From a checkpoint of a small transformer trained on Wikipedia: attention and MLP in parallel.
MLP neurons of a small language model. Each row is named by its layer, matrix (gate and up: input weights) and neuron, and shows model dimensions 592-719. Each number is 128 + 24 x the weight over its row's rms, rounded and kept within 0 to 255. Numbers have three digits each. A neuron's up and down rows have the sign that makes its largest values positive.
A block is one neuron, or neurons of one layer that tend to fire together. Before each block is what it responds to, as a language model described it from the Wikipedia text at the highest values.

Description: Second piece of short names
L3.gate600:159131132124114118129139151127143163110140126094168082126113066146162154133165097116101129139160113142125169112155112151131167108133125136112139101152126142122107133135115104153103109064128075155131158139116144137099087147109116171119172096103081150170132093095127074118124171092104142130146133136117081130142134143139117141113145117137135173169125138138167151128120108107106116131091
L3.up600:131113126124104134130136148143127149101164157151123137130096157122135101137165146132119161136144156104148138124097122124166125091128128117095149111143126127130159144126142121091162116123149132133149133166128155115102094151103130158103131141128122136137127118124119161070126144135126136136141060176112091146138130158143137122119125142124098117124159114118167113138145142142095185112105
L3.gate1315:141102115127070149104126136151119163115138132145148147146092136072156092151167150148121078123170110157172116132108106093107120081165143122107090124161166123146160131140141129124138093174139128110091114139134133108099125135122170141151146149150189123106094165124134132134131147109126124133173130175099130114110131157098116111107115106105146106127123090087160126092144123133122108091175
L3.up1315:108113109096134140122139126131105083097163141153114108157122106122146136136179144178129105146102122103127145120138155143094146067088124146169068126151147094132128139080129111112137120138148125116087142130148092141131107131189121151178115144136135125112113163160112104118112102118132127137134119109158115111164096131147096127135107093086138123148117102153119119136136110142117133118139

Description: Word-initial letter fragments
L4.gate58:133109115129109125100147142109131120144161149122136134133132145146086115125119147102125170090108095121114158170134128137107124140153146129105138130137137110122146121133127133145139136138108092143131150098118109047134123075112143124093123162153134133136133090117175103187149087154138145090115138136157153132125155147151140133167114119132128148112171154108135161124126125125127118138139
L4.up58:076154157128110138153139134143121131175141122116106147143093136116126100143118129154107114136131179113082153122121148134140145123160135127116099147175181096127138103096124176088103103145107093144155123110132124099157100135070140157106151151108110132105146151131108130128124104159116157139093110110155083095110153125110131162164091140083086123137116123112136167129151134133150109109171
L4.gate73:112132120131106087128163148132148095159149149105123136155151117128089086110144123142075079127164104113152128119076130093133161128119137151098125140112118130100090065141149172118165115118156090114125099148109079126188092113118099135133093108136126126136164111131145168105162116098100123141096160092155120131151137094127111126147131130148144148084126095148125110120147146125130113111138
L4.up73:147132115105144159105098126172114106112137125132111085142104117136157112140083127142150127111099123148128129110125141104118099128108137099067150134140109113128137111110090130130130142155100096156101124129126156100107124121144150114059155162090128107077155138159128107099109147115141132129145165183106129185155108115142163080140127139134132154129121145166148159109152139154128163125134
L4.gate522:094148128135148104117141141095133082136137148159089141096111166116133131108136108158123089132121133142155133151126132120124083165064107102110138136103102133129128094128124152140114137114081127134154111169131146129160161165140152144117132095116074158094127120102114162189161111156116123175136148094155103163111127134132161172113114128083096126155112145123127155105154135125124150122122
L4.up522:154155101133129114080091144150117113140117100121125156116147154165132118138103147141140122151102138133116137161184137161130093152117063131089128112147131151136115102145100157118137144131103126136120142138155113163138165100128135110129129101107117124133155133109141147128160121177084111151157150123135107185175127138109115136112092109160095136145155175109102180106116134141134104149115
L4.gate1109:118140144138119127102131123086095167134151111148080163151126148108119117083090119142095122092170108080150093117138124129129126178111153153169123105131073147137132134148121182143103133123110090147147102126118171150111084135140128128073099131119109185081147123122165099130120136094129103113135129095147104107123130143159172147172113123109146092145095164081167150127175130125144129135124
L4.up1109:145133067102103111155153143116096114086156126195080150131175113155109117176121100151142113126149123154139134107099146079107090112074094135118106125128136127115104132120112139181124117160140133104119121124152142154137118109098102143102182127082100103154115141133139135138091128137124172127122166117150149129145133090140139136140134145143078116123163147132115135184127144140090112177091

Description: Word-initial "d" piece
L3.gate965:146157143130141148119142136141116122111143141121119138116191131126134130133132126112099096159147104140155082137148126133127155096124128148088117119130130125131120149143110113102124136095125127136153098157115146118142116086121086118101094107082125095101127138122164163172095056164067135183133105170130135095094150151133130099125113091141117155129144117100151082122140167106143149137104
L3.up965:100160104115150170104106096136077140112095080086116136134134097104142116125109155102104157124132148140096087145147143122121124121159126152125124138138097132145109100097136184134139172136135147175098155139141154129116121108142114147143137097161122160121088148070127107164081096128124121150114100135136110122153119140149149118126156122125084111147101156101115114150163109082136102123130
L3.gate1172:108119158144133126135106112166079100155128134133090134112146100175105125138162133107109112142131132142142137097144132117170120132113118141145144138129107108121149106157103109156090143139106138109141175108162143133094128118114119142100101087125137120105163118156130138125113094113130124154077123154147082099097150108149136111111075146124136117145116142128117108106106139138127137130121
L3.up1172:133120152133151161128130110107145130078117148132153118141131129156147092127090102097083128114128085128125142169125137140109147119176103150106119140095162118117134102154129150141102135162148137132086139155167111127150108134164132078157153136121123117157173111136159109127161090132114125089107142104126103120138134105143156103161101150105147153107114177096112117129120122142145105096132

Description: Acronym non-initial letters
L2.gate34:112137099146141113141116137138099115132141128105135114142160173135150104102113108128120110149116139134158110121081122158133160139128153133097145189141133111101135147140128122100150115115175114091129139100150112134168123111165188169136134119096118156113086151150117170099163128087151147156113137114131151129141085162095101116157122153091165145111119132118106153106155132124089183125129
L2.up34:100158092130115109101116134161110067133150099138152124142126159154138125107118116140119087154089148122155145101072130152114120139128122152099131178149165081105109138122115134142173113123152114086107154108143127157104152125129168136111127157118139156134087159132139132105109161086160147171151115133135125110146065191102121127107101124137166165121119116123151138106139119133095142151117
L2.gate340:141102111133093114127097095112101146132122116131102151153129127084167156139163141123106152140120100140134144134103117112164094124136165116139117130135108106124135198143111122140140117136151141101145090092131148122112123188126111135102127139108117159141128136141128173113168141125147146133118188128116146138133089176145107113109164133092145135096150107152152145138131139124085154110162
L2.up340:102106117117104128133131136136153048107105174142101153124123113142119168173180081079165131173110132169105131133111177089189113201107094118110173095100113083136105156133135089164136121124139164174178129138147169108133105146072118087146137137078115106152146125160133103103090115150149142122111120157122162124171131119123114106148098157106144162105154124108118135143116115168103118136146
L2.gate381:098127134144114149101119168108131103129124162144124160148105134118146106119117110135138111121128131135133122102126126103135121144128169124116153121111137146118154152104103130120106113144159111173123103109124165127131100181141168179124141167102118149154133145171152147104181118126170099111115139125146151138136135172125113127105099138110093124131111096115099144107124124173069135108140
L2.up381:167151163140104141150122133133077078167127108092171126139103159136116083107148132159114138135122125161129091112131157086103148145126107121133127120163136102135119145085098154109096139113178132179111114128151106119137100159102146165133120134118114124160127136134130108113132133147120114093136108148122131097116137138158077132105078109120127142104103081134106102131102100156124126118140
L2.gate869:142126090127136122113094148120117101145093134115106130117123149149140113145154168123151114162137135142153163121137057108122096152128159095094121123139127114074132166164152083125105132105163117113137107130124124133122122139118157130114137124139084129127108120125111185116102139119156131130139149136130148158156114132160090117125121125095111112140124079123117090121105120129086203107159
L2.up869:109154146083107180118121142133116119112125108190104121107094150104163110114172111134159109136140139098125124134123062125135104113143128156136149172135160143145125109090146124136054152097164106127125127148198146179114178176163125126171117089068118155161112129135117146157105181140153126170129147145114129123137112133133132138122121119087124118134141163140108142123135152154109126116079
L2.gate909:123142126157094092147094150118156119127127133127114161135107156119119165121089124125105117116123103125171143153039102115186141156110147107125188143161127094106145193153134123118140134094154119141126082143152161126135138139086141160165131133096090165147083128148137120130156140104091137134133136127141163105160137149114114120112121115103098142149155113129120140111123094113121141117114
L2.up909:125178152115096138178182133113141085114147123147125156121112106107126172118119153164112165092112157076124184120127116130112135140140102144114123115133148150150118140122123153148113122099112148145118090150178127125115131160078146116196193154135086223151111118097131101185123165158145150150156095123119162096156156102146091168119084127124119130138133114111111136140104122106153108141110
L2.gate1399:174110120117140134100127108115164109109135138137148114123135170104101135114137099138110104157139120154148148134107132103128091140129145105099169117143131131095129165119086127117170184153123122115154137128126134123120097105146157138126140108126123104103069141178154152132148081064154132159121130109120129139130125149123124135156127103099136163126156144080130136109155143139078209146108
L2.up1399:151105108129173117137129121114161057104103136136155145094129158134107161148162120125105133148100122181172151126166127101096146162107111113121122139163127129117113159127141110131144147170148124119111164137146110107135137121129119114161132074127139106144074171141168176095119149114118142111147133118131120138137133116123114127137118129131146166099161095157158130160142154121073163113075
L2.gate1543:104107125136113114189120136116094102144099116106160137179155130141127105124151116108108145124156125143154183130103106091154136116127138125146153132126126138105162136121134103118078153113124077105141142129143118110141108161117111138116154078174117151128114102127126161121131135112136172153137163100133112143165157138132105131167126131166152104146170082082152091118137135139078123091160
L2.up1543:142118085125130118123110143151131119143163128148144110098123142118154175090171094115103127108132128122142124154146091126119100119135121102112160126138125172141164141143139128102119140133125146100116145087156154167105160113110151144134094140093171146113068136176137146145117158056160134078133151134141126126143128167126115165097104103120107162132131143126106143115129121155138166117087
L2.gate1909:163121127193118098162131164123147121125116121109158141156154150103123132140121106117082120141108152157132097141122114106157129138137129122122158133125128131118184131141131153111128110131171137088124086120147097110161118140090131125142175120147142134118116150157136125184164109119138138108132134132134140128140124165109082160145108121100103120121147101118120130101168141127098143082194
L2.up1909:107129077104099127138101138096166117122134162125182110116157132096144163140115104086123124148098124138140161130124130155143152119155096089169125127104113156097113177097120130128127098135138138107135115112132113149138150146130118189137131127154130132191116150138163131167101111098117134129100099098110155115134086104146116100108104140124134184137169093118120100131125136125151094129141

Description: Word starts in markup
L2.gate185:174145142152088123084173127115136124148111113118109140113147148110114100113149130161125149110128142146131100138123111073131130128122123138128116088087148068117131181187119161076117149133157109154110096152107158136137156138136129165120114154147099124133148083136088148118107133147152087126110113134121153145137166151100156089143114115116153118145081131119151108096120117108136142101134
L2.up185:145118178139053096133112140112178136136145146114131132127163115121125088145134114116113120125129099137100120128136127107077159155117093087135124093130153085139120132159104106110121115132156129103077104167097175126112140109080160152129108097128118110124142103123106117072111132174119110107114121150121144133111196098096150097126114097094163105116113127141125145101124172137170149125111
L2.gate455:170133162128144123055160159151121140097130162149120106114128106092155133154124156104102116098104065134084099122143149086154122156092098169135121116106121104127154093151100120143165122142135145137153111142137132148128079152110137153104064121130123182122122139088157112104116148101122095124106135072133106154092168129107125105173141093074082146141151170129155141104116129117107150085175
L2.up455:116135153092133089089132118147149146093143174113105122101186083110156206125108169100108122096105093085101108118139147160131112152114062130109110132115144104147147126119112112139159138130156119104086131113136139162121133123152133083091077134113106097097143191127140116129108144119111116140094107099130134137121142073120125116143112133088129116129177175112124154129093124102143142139119
L2.gate965:130123128125110122129178196129180127144113167146134088153119122139118137132143117136100112096148169118138121136142131123163164121092144125128115153133123173155150103103121144107125100123163101142101105132107141134143076113159102125172125137140152131138102141101118083117109122127140112157111171122140141082073150125108154130176118138138112145100131139131097135119130164106147126137120
L2.up965:120131118141086125125148142105126135131130126177111137137080155096145155146137129122101125109167129107138122132149143113125084152133129114067149130157115150152172123118138184118154112150106106135122143097150156117120100094106162141109205174096074098115176136136150132149134097136134139149143125118141139165098121153107120136161119108104102107084140109143109165164142098126125102156122
L2.gate996:138131114189145108169156178095102172174109110122130106072149119121122121117134105098072124134136156124185118144106135145146131182131121098126105108114143092132167110125144131120133105105149105121113052150133145112150079122121106111111131128100132160150112109099136112130113122109149121136112153119141183104149145098139147146152118109137119105107096161109150145139095117113110113125084
L2.up996:137117075131149149136134142096106156139099131155128103122136111130106103116135103103124131098136130141162090145121113139134146180149139082100103107142149140137134097110135172117143097121126117132118080123176103112158130118110146116134114099098131128163106124093104099093138138120119129142162184145146172114155125113166153120145117134189118138093101143107149168116091080141148098133118
L2.gate1172:157149130154148118124171113142106168143087124124134158189166093132144086117147158129115114129096127171115097170144096163076127133116172156126166179119118142130138125130099140159151145104121097176158097133122117146139146105111073132132141124161134167090135102108126087135137075171120090135139127085096125142099131119117135138147118111138097137114088139144091066088145128123145107134143
L2.up1172:101122120154165088129154126153091157173129171144120077148156127150105175154146143119095114116113135127134109122146133117154141141098147122115074107109096173071164119107169135130113099134138121125097123099111111126131153137097113136107100113155132133104110105152112146135118138136148129105120080114129125148104143079129134090117102107121114141093145144125135197114135198083133128137128
L2.gate1499:200126149150110110129111087164153140154113132125131146145136127126153100163076105133137096143094136131152147121126121114124142151104139142150177151135094102138138144142095117103146141128128163129164107157159119114115132128099150137148152137171099108114182119096107145110199085129115131095163114143149138160123176128116106150109052113138126158169142104132121168155173127168143123104119
L2.up1499:135145131146140125108128128124136144138150125138124109105172146071152173121153147125103117116097111104140105123113116117129136145074149158129098112131096163138136145104138117118127148071130133200081139136124138134113114088106117126102117078105129135082100153098128105115088086114113143165147125117118116120095159145132111084161101125094104119163095114110129113185154150065160176164152
L2.gate1531:139137145143099113079139129124113108115136150087100073123148149128116123092123104101118095092122100157150150135078132084103157132119132168114108099152122130132133083162139110129129146092130132101156119136143151166158086149121131121059102089136128156087141126153136152158111080117129110160143140103125098101150161111115145063121098126147125141113149117094108123064100101139090118134139
L2.up1531:132161142105120133125118101161148139110124149110091083089143149181123164116168139120183115067126100160102157110172156171126187136137154157092132116143157140108124114131078113120163106110148135146148133137111130151126133154085090123110101081126085143076152126134122103155119091140134118150115096112124099095171163106135128139128087116146158159118135158143123100127067073140131141156162
L2.gate1745:116132149126099130153155115149157104161095120102135145104134131135085131115168116157113086143095085126139093130091133130141166123108125135111137142145101115125116087160151107123137121120160075110171128120074119125169117112114134144116110110093088114065139136188082097161141123133108160133123112121159121109175166149158143127136109117206146159111080099121099131120140181111078162101127
L2.up1745:165144132120106171123136084148113146143109103094118174133130105129087120167140096098140090117118091128104125125144152167109170141154125123108158135120135110174145132129088122145070150126147115128120103156123144124156097085103145126167131133119102133104126126092113108106118110146116121099138113127120151110169136180145155106132138114160101194144132136169092154143139119114140146134147

Description: Acronym continuation pieces
L4.gate32:133090160138156152127123181151149116111135182144152126127132108074184157178111130097116106110161124139140123148122126123160115126142158131115137107100127098160169140111146123095153134106175094145141083118114153088129104136112171143180094160127111104147141150121103116122140150106141130129117206134109143121121124136112118152133126117131084130123113128115108156141161117097036110106152
L4.up32:153110105140098088161133133152173095092145119175105156081122105123109121095121112120145132131122131171149084158123118134147114143093118080100157102113117142143125132123147112140120143117125119107145098131134144102124138119138137108155148172145156144120116108132117171135166141111172156145146135144131141112118187090118151118118111120146147122135147116100138107122079140150123206121143
L4.gate1169:162089144124065074135147163084140123124137158110113121121123181086155153138105092111097117175098153134133135160142167149124115160118125112091111129110149129146133164136105096124150160104145146144138072159099108117171114145141137121142161103102134134108114106143127116143089132088095131132129122142132134143144165127101103099114114094118134142124116114113191087126158105105101186121128
L4.up1169:179119111139130049105134108100113162096123107085163121126112148090159088156118132134127111142140118133194124155116122164121162116114124115110140148132110125110169136138119104166138127132125070085130113091182143130098104097060143136117147131139109126145141142079116107154165150150138143160161145137113133121130113158126145130167100130104116125140132125115125123100118136084082122098159
L4.gate1334:137090118164099109141109142075138112116156146126148123113121142127097162074091128125138121098121110138159141153102108096193112154104154098128153140124105118132150163166129143144141139095109126154180064130135119141142092151071139144137103124149133150131123128148127120146117109104145120214131148121146149139147104090124117123164134106104113170112136134122127147144146152122105153160113
L4.up1334:144117073135115148176142149108160130073119132136133105134104119124135150127121144131127155071139110086157156131122132111145127127180129102154127120131182136129130142077123116113145187086131150120127086158145121162127117152108135089127146148104131168136144108115136090139114103117137162137134149137145160126148109091106124126126149133135125167136146127137148140152108113131139131159116
L4.gate1492:152120149148126079127153117121126122111099141109125092168142105093132162137108148095102118150118120164152153146124162131136154129109150119125151119119118148120124144134108142146150108106158077103134106097158113117176123121097146137151170122153110138142111139120088129145126122106132129220098137145136187132130164127137097143171115103113139128126133120157139129119126121134141133139138
L4.up1492:149126089134140140116110155144112091147102153139120133123117168107161133123141131154106121121114150150123141127114103109171128131117144132118154094128146140090133166131088132101086143129165154126105150146167111128112117173133123147113144152134111142121103143121179172158128137080153159128153135118134127112117167108084136123160085110138146131139116124128156138152165133121114237140107